config.yaml
intermediate_size: 768
hidden_act: "gelu"
norm_place: "pre"
positions: "learned"
init: "uniform"
init_std_qkv: 0.0439
init_std_up: 0.0439
lr_head: 0.00689
batch_tokens: 32768
doc_mask: true
max_steps: 7914
MLP neurons of a small language model. Each row is named by its layer, matrix (up: input weights; down: output weights) and neuron, and shows model dimensions 96-159. Each number is 128 + 32 x the weight over its row's rms, rounded and kept within 0 to 255.
After each neuron's rows, "fires in" lists the words (lower case) most often at its 100 highest values on Wikipedia text that the model never trained on.

L4.up718 [132 109 161 110 107 163 146 139 129  80  85 139 100  91 139 116 167 109 158 101 114  89 174 150 181 110 130 121  93 124  64 153 122  92 113 152 200 118 164 119 101 163 114 127  86 105 111 187 122 132 131 104 161  97 114  33  65  90 124 139 133 176  83 137]
L4.down718 [ 62 146 123 109 110 142  93 129  88  50 127 134 205 120 114 111  92 154 166 117 215  63 140  94 131 125 130 129 141  85 121 170 171  96 144 160 149  67 161 197 152 133 158  87 122 196 110 173 131 146 100 178 141  95 178 121 158 127 159 118 148 159 127 120]
fires in: "be", "being", "been", "propaganda", "behind"

L4.up58 [175 119  98  97 137 123  77 109 137 108 161 140 168 182  67 143 139 118 108  85 122 160 129  94 143 147 175 105 164 186 104 120 139 154 158  81  99 161 163  78 145 145 126 172 181 127 173 106 148 118  62 141 138 151  95 130 111  94 134 160 113 134 179 159]
L4.down58 [202 125 112 126 178 198  68  82 159 123 144 121  91 126 112 108 115 114 122 130 129  82 132 151 124 115 159 152 114 135  84 132 219 121  90 128 118 141 164 195 161 146 136 144 103 127 152 152 136 170 129 104 121 170 100 141  97  58 140  96 173 174 133 100]
fires in: "during", "after", "a", "awards", "at", "as"

L6.up426 [166 162 150 126 103 177 121  86 147  97  97 185 136 108  55 116 142 184 125  78 145 139 123  85 121  73 131 139  93 131 131 146 104 154 151 149 129 133 114 108 143 140 156 196 177 150 185 186 124 113  47 103 152 144 168 114  93  60 169 200 107  69 137  63]
L6.down426 [ 50  86 162 113 120 146  98 120 114 207 146  92 113 114  63 154 166 161 142 177 179  99  91 167  93 132 116 137 148 150 170 123 165 147  75 169 118 143 139  94 151 154 119  68 139  96 136  60  87 129 192  86  65  93 141 169 102 101  78 103  64 121 128 180]
fires in: "career", "office", "one", "the", "his"

L3.up258 [170  78 127 125 109  86 148 135 186 161 110 161 103 110  81 144 159 138 143 123 137 164 153 151 105 128 144 118 115 160 100 189 153 134 151 132 108 133 168 116  81 102 135 125 106 173 145  76 110  99 123 128 148 119 155 194 210 155 148 163 153  66 129  61]
L3.down258 [130 124 112 145 148 164 106 132  56 129 148 100 171 147 172 116 107 124 127 116  97  96 127 144 164 127 126 141 162  81 147 120 114  99 121 148 158 111  99 117 178 163 125 125 138  81  99 176 130 179 144 122 124 124 138  76  57  92 132 134 122 158 119 166]
fires in: "which", "at", "place", "with"

L4.up99 [144 108 135 128 169  86  70 155 121 162 151 124 133 141 108  57 184 105 106 131  98  92 153 141 158  83 105 115 126 140 164 123  94 140 165 114 132 132 112  65  83 154 111 137 146 183 137 166 166 149  99 106 104 130  82 133  93  92 210 216 160 116 151 135]
L4.down99 [142  93 127 132 128 174  98 126 104 151 108 170 122 127 104 131 217 113 135 128 156  81 140 149 111 113 110 110 130 120 110 150 140 104 169  58 147  97 145 136  47  90 122 155 134 129 137 166 142 115  88  95 154 123 100 134 156 121 153 137 125 188 109 136]
fires in: "the", "new"

L4.up674 [148  95 157 102 158 166 163  72  89 121  97 140 107 126 102 155 188  82  83 142  91  58  90 115 110 164 147 107 152 134 174 120 107 109 111 195 184 151 155  83 135 153 114 120 173 118 118 134 100 138 133 100 115 162 169  59 104  95 164 198 151 166 166 128]
L4.down674 [123  86 188 182 108 152  97 171 113 135 127 109 120  95 131 134  89 127  94 131 114  96 120 122  89  49 193 127  71 133  92 168  99 137 155 142  73 114 170 121  93 138  96 125 106 149 118 152 138  88 104 175 149 153 110 202  84 119 116 129 120  96  84 129]
fires in: "time", "then", "currently", "been", "being", "university"

L6.up593 [122 127 150 132 160 121 107 112 150 136 118 132 143 169 128 138 143 127  96 157  61 137 158 143 157  91 150 109 117 121  48  84 114 157 158 148 130 123  77  96 146 147  97 115 125 140 133 142  85 156  59 155 129 145 121  79 124 113 122 116  69  71 164 151]
L6.down593 [161 102 152 157 191 109 124 180 140 144 111  77 152 109 159 127 122 121 167 134 124 126 132 114 128 137 165 126 115  79  45 156 163 139 108 165  75 115  99  86 158 122  99 109 186  96 112  90  83 157 121  69 148  85 149 108 133  93 113 133 127 131 142 152]
fires in: "all", "two", "three", "of", "four", "various"

L3.up133 [ 95 115 155 124 164 155 113  97 183 138 151 121 128 153 139  72 202 106  87  62 136 156 143 146 112 148 158 108 139 135  94  86 172  76 135 113 108 133 139  48  83 137 114 123 173 138 153  92  88 127 139 100 145  99 113 125 104 125 177 172  75  61 100 177]
L3.down133 [162 103 133 171 131 113 156 147 117 127  87 157 108 101 127 117 110 194 138  99 156 119  81 103 160  88 167 155 144 105 110  89  96 138 135 128 153 124  60 174 149 160 116 113 107 187 145 130  98 149 123 106 106 135 115 111 107 202  39  79  97 107 185  95]
fires in: "the"

L6.up175 [174  96 123 121 125 135 122 132 104 154  78  78 155 168 132 159 120 166  82 133  47 150 160 134 127  90 138 152 130 168 163  79 162 100 148 123 156 139 133 142 186 173 151  87 140 133 170 142 143 115  79 166 182 119 116 134 123 108  94 174  77 111 112  83]
L6.down175 [123 128 134 139 163 171  70 115 119 142 106  71 170 126 110 101  59  65 164 139 126 126 166 168 111 182 105 180 116  94 136 130 137 124 121 154 173 142  79 145 152 156 145 159 130 177 126 112  90 166 108 122 135  93 160 120 118 123 109 125  96 156 119 131]
fires in: "of", "that", "thus", "whom", "what", "thanks"

L6.up455 [114 164 129 147 156 117 122  81 176 162 162 124 160 122  78  86 124 138 126 138 113  85 142 162 126  72  97 157 129 161 195 140 213 105 212  94 126 129  91 108  96 149 135 143 151 153 125 147 159 154  92 118 167  90  88  95 114 132 133 147 139 130  99  94]
L6.down455 [132  83 221 141 122 151 165 135 132 189 196 118 121  87  88  73  99 116  73 106 152  87 135 164 127  95 159 120 204 152 144 165 113 116 127 138 134 116 141 145 100 117 129 184 160 170 107 179 108 126  98 191 117 176 157 118  82 137 171 105  87 169 126 144]
fires in: "with", "for", "of", "new", "without"

L4.up652 [103 154 122  79 157  98 152 109 107  93 129  85 145 130 145 145 114  76 124 114 142  73 108 150 149  99 142 120 206 124 143 130  70 151 184 141 174 161 104  99 127 146 135 156 163 107 162 229 193 118  60 146 155  99 127 103  64 123 187 135 108 149 127 102]
L4.down652 [111 147 116 105 153  98 102 112  83 101 158  87 122 105  94 158  98 113 176  85 140 155 117 107 119 140 120 126 133  88 158 116 129  91 156 160 107 207 116 149 172 124 109 108 108 146 137  86 140 174  96 152  82 128 158 127 175  91 151 127  72 173 132 164]
fires in: "then", "was", "while", "being", "smith", "been"

L4.up141 [157  74 148 104 174 127 150 117 179  89 148  98 167 123 129 119 135 106  86 108 134  32 207  79  94 105 112 123  95 147 104  64  80 101 138 123 155 156 114 107  57 148 121 131 125 108 159 133 127 145 182 120 144 124 114 136  58 112 154 160 101  99  33 127]
L4.down141 [106 117 144 129 149  59 149 125 145  92 158  89 169  72 109 110 133 156 131 120 154 131  88  84 128 154 119 147 153 170 189 109 147  76 162  92  87 140 165 136 166 116 101 106 144 136  78 150 149 156  89 183 114 115 101 184 133 148  73 175 155 176  85 140]
fires in: "was", "become", "being", "john", "is", "were"

L4.up246 [173 143 151 197 100 174 168  80 150 140 147 119 133 121 123 126  97  81 137 152 139 122 179 120 108  81 153 113 101 135 152 129 165  50 154  55 126 164 128 149 106 168 114 174 118 144 169 137 157 151 113 143  82 116 105 188 105  64 108 202  90 135  69 109]
L4.down246 [ 86 180 138 107 157  97 141 111 142 136 199 130 142 128 148 159 134 115 171  75 153 122 120 130 148 197 121 143 118 189 184 152 136  70 151 140  83 140 155 124  85 141 129 101  84  76 108 101 131 140 151 120  73 140  99 121  99  29  88 107  74  81  88 164]
fires in: "had", "was", "the", "were", "would", "her"

L9.up711 [132  74 158 131 126 187  96  52 166 115 113 121 108 142 118 169 127 160 133 117 162  93 105 103 124  95 108 121 166 165 124  66 196 116 127 121 134 101 128 137 139 146 113 121 173  81 123 132 151 127 128 148 200 118 133 182 133  97 162 113 136 132 158 143]
L9.down711 [ 85 100 123 136 120 144 128 164  99 104 153 154 136  91 130 137 133 158 146  95 159 146  92 154 119 152 134 103 175 130 142 130 113  99 130 118 116 103 112 144 120 142 136 106 126 121 122  53 112 127 112  85  75 155 128 130 109 116 137 138  97 151 177 148]
fires in: "a", "most", "several", "many"

L3.up558 [232 173 103  95  78 175 149 130 126 162  98 148 114 165 118 196 115 135  94 145 105 136 110 138 156 167 172 135 135 128 174  84 140  46 157 166 163 170 119 161  99 194 134 163 109 147 150 125 106 127 109 162 172 133 117 177 153 117 110 116  40  85 152 157]
L3.down558 [126 158  75  90  79 132 156 178 141 166 111 143 124 156  92  85 129 146 111 130 120 115 139 108  60  99  86 122  83 142 139  80 151  90  71 134 128 127 198 129  89 172  84  94 124  66  71 171 105 157  73  82 107 124 172 123 105 179 110 145  77 125  99  98]
fires in: "who", "died", "white", "what", "whom", "whose"

L6.up181 [137 167 130 131  90 186  64 151 133 116 115 111  88  78 114 165 154 169 105  85  75 112  96 168 143  63 118 131 205 137 155  75 133 129 106 172 168  97 104 136 169 161 159 220 157 116 165 121 112 144 115 127 120 119 128 116  69 126 132 130 134 136 122 137]
L6.down181 [139  95 161 158 147 127 123 156 135 124 140 150 107 125 143  50 144 154 157 119 116 104 133 105 171 118 118 132 160  93  82 130 123 113 119 145 110 110 143 151  23 114 117 154 123 167  92 138 161  80 103 150  63  81 119 130 104  95 114 115 157 137 151 151]
fires in: "a", "one", "most", "or", "best"

L2.up133 [136 143 165 108 106 112 121  69 173 102 109 203 207 125 122  78 116 125  40 100 142 127 121 110 137 119 106 144 127  79 121 165 134  85 143  84  81  71 149 132 141 139 106 125 113 195 159 169 170 152 116 161 126  50 115 208 133 176 118 174  93 129 135 132]
L2.down133 [ 94 125  86 174 123  96 112 126 138 161 108 157 149 128 136 120 130 146 118 119 181 129 146 137 135 110  52 118 113 125 125 171 135 111 140 120  73  83 176 135 172 141 132 115 127 112 115 121  97 107 120 100 144 130 133 133 169 159 110 107 159 111  99 118]
fires in: "on", "of", "at"

L3.up541 [141 162 191 133 103 148 105  94 139  98 100 190 148 135  39 147  89 126 156 105 146 120 115  96 135  55 143 114 108 114 182 156 166 120 113 155 136 109 153 168  81 149 138 163 129 147 144 158 159 119 123 112 184 108 100  88  77 102 115 106 117 118  77 111]
L3.down541 [104  81 137 149  95 123  91 128 155 139  82 147 136 112  38 196  71 232 116 135  66 137  59  94 109 152  77 110 124 109 134 128 172 109 197 118 109 119 158 113 110 166  64 119 122 228  87 160 154 123 176  86  82 130 161 146 127 129 135 161 136 122 147 143]
fires in: "an", "played", "elected", "under", "a", "elections"

L6.up72 [105 149 149  98 161 114 142 143 209 109 113 165 105 139  77 129 164 153  97 178 118  87 190 158 144  84 131 116 161 134 115 103 149 170 150 123 116 172 112  90 147  56 107 167 143 189 124 146  91 168 101 132 119 188 113 106  93 134 135 115 153 145 164 133]
L6.down72 [131 138 105 145 125 127 146 165 142 142  97  85 123 166 171 135  83 119 130 125 153 139 110 106 160 121 112 137  50 208 112 119 156 164 167 133 153  96 136 179 111 150 144  64 196 115 120  55 130  90 183 147 103 146 165 109 143 115 115 118  84 120 110 137]
fires in: "of", "on", "between", "aon", "alpha", "there"

L3.up158 [128 142 179 121 138 154 128 120 159  99  88 139 111 117  88 141 152  99  80 140 115 125 147 183 123 106 111 111 156 143 108  45 195 140 116 142 153 122 125 150  57 173 137 146 146  98 128 116  85 139 119 162 130 108 119 112 117 115 120 102 138 122 138 191]
L3.down158 [118  98  93 103 108 161 124  90  81 112 151 143 129 101 159  82 141 121 116 134 157 176  77 145 116 114 107 102 139 150 102 122  91 123  38 129 143 116 155 111 104  66  84 148  80 112  79 117 170 155 157  90  70  86 163  88 124 155 146  90 139 124 121 182]
fires in: "a", "or", "and", "most", "are", "is"

L4.up578 [166 131  97 160 184 109 159 150 190 130 124 140 135 143  44 147 161  99 143 125 127 117 183 125 148 133 137 139 117 154  97 127 138  42 207  79 141 111 147 121  84 123  89 124 175 159 196 186 164 122 123 126 121  71 113 155 112 180  85 106 101 115 134 115]
L4.down578 [130 142 112 122 145  50 128 159 115  79 142 145 163  75 119 143 162 114 108 105 152 162 127 189 173 157  96 149 160 142 133 136 179  94 134 142 142  48 157  89 108  99 113 114 108 109 137 108 112 119  90 122 160 146  61 142 175 105 107 108  63 141 120 148]
fires in: "from", "by", "known", "prison", "principal", "of"

L6.up63 [130 133  74 129 127 115  94 110 134 194 119 104 181 163 126 124 128 109 143 136  95 152 124 119 110  86 148 126 172 134 135 100 163  74 144 113 110 111  84 112 122 121 131 112 157 176 161 117 152 157 110  79 136 108 122 179 181 108 125 158 109 187 175 140]
L6.down63 [191 137 123 126 179  97  82  90 166 160  46 100 110  82 128 157 137 157 117 153 119  79 116  87 160 157 185 109 105  58  91 189 124 155 100 121 146 100 130 140 126 187 120 113 172 157 146 143 117 161  98 109 107 137 119  76 188 138 126 111  88 163 112 189]
fires in: "of", "various", "ultimately", "two"

L3.up67 [172 151 162 144 101 120  83 130 155 136 116 170 125 178 101 188 141 144 148  93 123 122 158  91 128 135 155 108 153 161 138 127 112  44 212 101  75 124 167 107  74 144 137 192 143 135 136 136 124 135  35 107 171  87 106 114 137 157 173 118 143 119 128  97]
L3.down67 [198 115  97 159 129  73 174 173 162 135 147 187  91 151 139 125 168  97 174  72 133 160 145  41 124 114 165 107 139 111  64  77 113 109 192 165 130 115 165  86  95 140 130 143 133 132 162 156 149 114 105 104 142 133 119 165 102 124 134 118 115 103 125 105]
fires in: "at", "against", "for", "side"

L4.up164 [144 140 151  52  73 185 124  79 139 104 146 144 115 116 113 121 160 131 130 131 124 121 132 187 148 108  98 118 195 116 145 114 144 124 115 119 163 126 145  80 138 158 178 142 150  44 184 144 110 130  77 129 105 112 106  78  80 158 174 189 127 117 188 156]
L4.down164 [126 148 134 172 172 147 132 117 180 133  72 105 179 164 157 144  91 207 131  97  88 149 134 124 123 129 155 115 156 107 106  93 123 102 116 150  90 107 156 149 129  88 164 110 167 159  85 136 127  58  81  92 133 131 110 130 127 141  86 144 208 119  80 176]
fires in: "and", "which", "a", "the", "aircraft", "but"

L3.up444 [131  99 133 136  90 186 109  94 128 147 122 165 130 144 135  97 130 104 119 158 132 107 127 141 153 152 144  81 120 129 135 151 159  80 151 117 137 169 162 123  83 182 143 159 176 129 119  95  65  69  41 108 122 119 146 160 133 113 154 157  91 107 192 139]
L3.down444 [112 134 122 163 143 156 146 137 102 118 117  68 132 102 117 166 158 177 129  98  99 121 130 100  99  90 127 131 131 102 128 126 130 100 101 130  83 143 158 129 148 137  93 118 115 104  96 134 114 186 160 143 140 119 106 128 137  97 129 115 174 147 125  85]
fires in: "and", "the"

L3.up202 [172  73 178 127 137 143 123 156 164 120  68 156 114 124 118  72 188 101  93  90 143 135 139 120 150 154 174 158 108 136 122 121 166  86 172 103 104 185 185 150  97  85 158 139  89 183 151  79 111 123 135 159 147 153 112 198 147 124 140 179 143 121 167  97]
L3.down202 [126 125  88 130 140 114 117 133  72 104 185  85 138 154 108 150  98 123 184 169 132 136 132 164 141 126 149 122 158 143 130 153 104 104 103 161 145  57  64 119 151 152 100 115 144  88 108 123 131 157 146 109  95 118 166  74 111 108 138 135 144 143  99 133]
fires in: "with", "without"

L6.up453 [113 125 171 138 187 101 120 127 157 115 114 117 115 156  81  77 123 109 130 136 108 105 186 179 140 128 121 111 169 118 101 151  97 153 186 140 124 201  69 110  92 126  93 118 137 160 175 131  78 137  65 164 123 111 130  54 122 110 167 135 121  53  70 109]
L6.down453 [ 96 136  86 175 140 170  87 143 120  51 111 102  82 146  98  86 159 158  93 116 167 158 135  85 130 169 128 158 150 125 147 124 182 136 111 127 104  94 127  64 113 187  78  94  95 186 124 127 107  97 170  84 132 115 144 154 120 142 141 123 151 174 112  84]
fires in: "the", "new"

L4.up611 [111 153  82  96 174 141 118  94 156 135 141 130 154 139  50 108 166 147 107 116 137 147  99 135 118 152 133 151 139 146 104 127 150 162 192 114 130 102 124 103 128 142 114 141 126 186 150  74 125 138 114  89 150 148  91 162  77  91 153  94 139 122 141 181]
L4.down611 [135 122 125 110  90 174 140 121  89 116  97 182 116 111 143 142 113 132 161 136 144 155  91 179 180 152 140 147 154 124  93 130 106 126 125 180 148  65 155 172 193 127 118 144  92 163 150 154 115 138  99  85 136 128  87 111 132 174 121  57  94 109 114 145]
fires in: "the", "two", "following", "three", "none", "new"

L3.up257 [139 142 170 136 142 106  81 135 119 183 111 104 113 175 118 181 102 160 133  94 124  76 158  92 138 123 120 100 113 156 168 117  80  97 165 128 112 132 162 170 115 140 171 165 177 119 124 107 133 126 111 206  92  84  70 110 107 140 134 130 141 144 158  53]
L3.down257 [157 124 143 117 120 155  60 114 113 195  95 116 127  84 147 127  97 182 164 127 149 183  98 199 119 105 159 115 108 109 118 106 111 127  87 114 100 135  52 199 116 145 101 145 143 167 162  93 200 149 108 124 138 147 119  67 119 106 130 181 144  66 106 106]
fires in: "an", "as", "he"

L3.up481 [184 104 183 139 159 147  61 145 204  89 131 173  85 136  97 113 104 162 116 129 130 131 155  90 163 154 185 128  98 122 174 123 134 132 182 115 135  81  74  87 146 124 142 102  90 173 139 130 153 134 130 121 133 127  83 150 112 192 119 121 138 187 166 133]
L3.down481 [ 79  92 157 147 122 134 186 154  88 158 177 152 112  84 123 114 171 165 120 130 123 123 122 111  94 137  83 142 195 142  52 140  75 131 128 175 105 121 138 156 100 144 117 127 100 150 123 118 116 110 156 175 123 126  88 115 130 127 149 161 101 137  62 120]
fires in: "of", "for"

L6.up550 [173 123 125  99 201 189 110 163 155 130  94 162 155 121 140 137 108 153 126 132  91 115 141 129 166 139 125 112  80  93 151 118 150 116 130 148 202  94 102 171  91 118 140 149 191 160 135  73 123 122  75  80 131 130 131 126  71 145 101 122  87 107  67 140]
L6.down550 [170 163 119 169  74  49  85 180 157 160 114  89 105 105 143 141  99 121 110 142  59 155 156 169 133  98 102 104 153 146 160 176 150 107 165 135 113 171 170 154 117  93 135 159 148 106 160 124 131 125 150 129  64  98  57 156 123  76 110 142 137 124 165 117]
fires in: "a", "footballer", "an"

L3.up764 [ 96 151  73 135 100  75 146 139 134 190 118  90 196 179 108 127 170 151  97 135 137  98 148 131 118 102  94 130 164 194 110 140 110 134 168  76 137 197  94 152 128 112 156 176 108 161 149  85 130 143 132  86 111 102 110 167 138  39 213 132  86 102 120  54]
L3.down764 [145  77 178 135 180 197 141 134 114  97 106 180 103 141 184 107  83  99 157 142  88 148 142 166 128 127 155 119 105  61 138 147  80 155  66 138 111  78 195 155 124 136 128 143 133 118 107 176 118 130 164 116 105 136 149  82 166 178  53 163 145 161 122 157]
fires in: "this", "out", "outside"

L6.up471 [175 136 140 120 104 154  60  81 160 160 170 141 124 176  85 188 127 109 134 142 124  19 130 123 136 131  89 111 134 153 157 136 120 116 131  90 133  90 137 133 100 152 155 180 155 140 139 185 126 100 118  95 131 143 154 119  45 169 169 137 132 112 157 146]
L6.down471 [188 126 162 176 160  62 110  85 127 185 113 126 130 142 117 132  63 140 152 124 151  83  75 172 101 102 123 117 161 136 154 158 129  92 116 156  86 107 136 122 133 133 123 170 141 113 141 136 106 111 130 101 134 104 138  87 157 166  91 166 114 129 186  87]
fires in: "a", "the", "most", "early", "amateur", "his"

L3.up615 [144 132 135 137 125 129 112 181 166  74 130 207 204 115 113 117 144  78 116 100 135 129 205  68 171 120 125 103 105 124 121 113 102  94 171  63 111 150 147 109  72 122 142 170 134 132 168 161 139 146 149  91 117 137  83 143  79  90 165  93 109 119 100  69]
L3.down615 [167 138 151 169 142 189 136 217 100 134 129 117 134 122 116 114 183  99 134 165  75 118  86 106 142 166 117 114  47 107 125 105 129 109 103 113 167  88  76 132  65 120 200 143 112  59 163 139 166 124 191 122 139 194  98 131  85  76 168  96 122 159  76 133]
fires in: "with", "the", "by", "under", "against", "for"

L3.up117 [118 148 162 126 126 174 176 115 127 105 113 142 158 109 139 108 125  79  71 110 159 106 152 117  85  52 127 100 102 169 109 139 214  27 109 128 153 129 164  94 115 145  76 126 116  99 185 149 120 151  98 184 207 152  94 157  85  81 124 174  67  95 167 120]
L3.down117 [ 86  79  84 106  76 104 108 108 122 101 105 160  93 119 106 131  99  55  85 134 161  57 134 155 130 141 154 123 133 128  95 151 131 172 152 151 167 107 138 134  94 108  78 114  88 119 141 160  76 168 132 152 141 102 120 203  96  94 155 139 100 173  97 174]
fires in: "are", "is", "were", "was"

L4.up615 [132  74 109 129 132 150  86 131 123 116 116 185 116 189 144 131 148  94  91  91  66 144 117 136  91 106 157 104 139 144  83 121 166 130 161 145 164 156  84  57 138 108 115 143 183 184 165 176 113 119 150  91 126 145  94 159  85  75 137 201  91 191 146  93]
L4.down615 [182 109 156 122 198  91 113 118 142 229 143  45 134 189 110 138 110 122 127 155  90 145 128 113 103 110 129 153 101 179 158 115 123 170  50  65 118  90 183 147 109  93  83  70 146 185 145 110 150 145 138 111  99 178  85 103 122 127 105 155 116 187 142  90]
fires in: "during", "early", "on", "in", "after", "following"

L4.up516 [174 140 130 117 115 126 162 174 141  38 155 122  78 127  94 113 181 173  72 102 159 139 156 104 131 151  90 106  81 106 159 150 139  89 116  76 163 125 120 114 118 183  96 151  96  89 218 136 159 152 141 118 150  27 114 101 136 165 134 129 140 132 123  94]
L4.down516 [ 91 101  80 131 155 138 115 113 143 192 170 140 140 119 141 133 136 185 112 123 169 144  96 181 118 100 136 131 170 128 119 105 157  85 102  99 129  78 104 107 107 133 178 126  99 138 146  95 140 120  98  41  98 107 151 170 108 184 180 106 113  66 125 118]
fires in: "not", "no", "the", "by", "and", "on"

L3.up681 [109 159 179 173 187 111  94 142 115 136 124 117 173 141 127 115 114 112  98 117 139 114 204 113 111  79 103 104 147 127 122 121 126  71 194 124 158 138 199 152 109 153 124 111 140 113  78 113 136 126 145 195 148  94 157 125 103 102 173 156 124  96 149  92]
L3.down681 [112 173 143 211 169 138 123 100 116 151 107 140 135 118 156 222 114  72 154  63 116 126 166 182  65  90 118  98 193 105 139 148  94 109  96 141 114 138 117 113 138 144  91  87  89 174 139 114  87 142  93 107 192 152  44 146 134  81 102 164 166 185 144 103]
fires in: "he"

L6.up571 [ 95 105  98 149 152 172 115 140 115  93 109 145 114 136  74 100 149 134 117 133 129 171 173 151 130 167 186 121 175  87  79 103 134 154 158 113 148 120 127  26  57 154 114 139  98 129 150 149 132 154 187  65 135 152 146 136 137 172 165 132  74 154  86 155]
L6.down571 [145  79 142 165  66 111 136 108 156  74 154 124 153 175 116 179 148 121 129 117 117  85 138  84  76 139 129 139  85 144 133 135 166 137 125 135 130 108 110  99 184 146  64 112 160 171 123 122 145  60 120 159  61  99 160 140 148 146 128 148 138 154  56 151]
fires in: "the", "to", "even"

L4.up44 [160 150 117 140 123 174  91  78 169 114 137 126  62 138 108 142 149  98 115 138  97 110 149 154  53 151 146 138 150 125 129 141 186 204 100 164 100 137  93 107 150 157 142 119 150 147 121 165  81 151  87  68  90 126 131 129 113 128 119 151 121 130 116 160]
L4.down44 [172 113  59 149 127 122 100 167 130  81 122 106 144  95 180 119  69 120 191  83  70 117 135  82 121 133 148 142 142  95 128 155 154 167 165 119 117 121 176  84 112  87  78 138 146 182 117 128  97 129 151 128 122  75 121 126 157 217  79  85 126 142  93 121]
fires in: "and", "time"

L9.up433 [185  84  92 140 160 119 154 131 175  89  84 136 142 132  91 123 153 160 101  89  57 109 123 165 146 189  96  78 100 183 172 118  84  99 107 141 135 112 103  75 115  70 165 168 161 134 157 156 120  88 125 120 107 110  98  82 138 145 125 107  96 137 156  99]
L9.down433 [ 97 148 143 114 146 114 111  89 119 151 127 150 134 111 109 114 142 197 124 146  58 149 111 134 139 130 156 157  90 150 129 119  48 134  91 137 128 129  82 112 126 171  80 182 111 133 195  91 119 130 129 152 160 164  50 162 117 106  79 151 151 101 105 103]
fires in: "as", "become", "under", "appointed"

L2.up681 [141 143 127 113 109 118 110  89 186  40  98 187 145 129 127 141 145 120 102  81 107 120 164  63 145 156 175 123 127 106 120 123 157 139 113 101 122  96  92 122 154 129 141 128 161 141 170 204 141 134  98  85 116  82 101 178 120 222 134 124  88 136 141 135]
L2.down681 [ 96 120  49 158 118  78 133 120  97 112 149 130  85 119 125 125 117 150  74 144 132 148 143  94 137 151  65 103 162  65 113 156 122 129 149 117 102 162 108 124 128 132 129 115 152 142 132 158 130 122  79  91 142  93 135 174 109  97 155 121 152 145 174  76]
fires in: "and", "the", "with", "their"

L3.up377 [ 87 125 179 132 106 156 129  88 121 115 136 100 149 146 110 122 148 140 110 135 113 177 153 196 106 112 118  85  96 163 133 109 102 101  99 125 138 176 123 160 151 155 101 166 203 134 172  92 131 141 139 135 131  74 114 147  80  74 172 203  97  81 130 121]
L3.down377 [ 97  97 155 143 147 177 138  98 147 119 160  92  98 101 150 130 116 164 142 148 168  98 136 164 128 108 119 137  66 132 126 115 106 172 168 122 113 131  97 155 111 115  91 162  88  85 163 160  86 125 137 123  81 117 132 188 107  70 166  84  98 108  96 179]
fires in: "this", "same", "first"

L2.up162 [181 112 124 110  98 170  53 111 152 113 107 201 134 159 100 109 140 121 108  60 138 101 120 103 148 128 143 148  75 163 169 123 177  30 167 128 139 148 140 133 120 107 138 135 125 143 137 103  98 128  83 160 154  83 169 163 152 110  91 153 151 112 163 149]
L2.down162 [129 151 103 181 124 106  93 115 103 133 133 114 130 139 148 138 124 123 149 166 145 159 140 138 128 131 103 144 124 100 104 150 129 130 121 102 128 126 119 137 139 128 105  95 108 123 142 137 129 141 110 138 129 169 141 157 114 153 119 124 151 145  99 124]
fires in: "of", "for"

L4.up484 [113 128 173 142 119 113  56 116 131 132 113 141 159 119 112  44 123 135 114 109 114 180 154  63 143 192 104 104 171 132 173 148  89  89 119 153 114 125 123 129  94 144 125 124 100 160 136 165 157 126  62 149 136  45  80 124 130 139 177 144 141 157 193 138]
L4.down484 [131 111  32  79 115 107 100 144  77 184 200 139 139 141 125 107 143  83 121 147 130 129 123 122 131 103 136 112 111 186 147 131 201 122 119 116 140 136 100  72 171 150  77 104 140 138  73 128 168 147 152 165 117 115 119 112 162  97 204 144 129 101  71 128]
fires in: "and", "of", "association", "or", "assembly"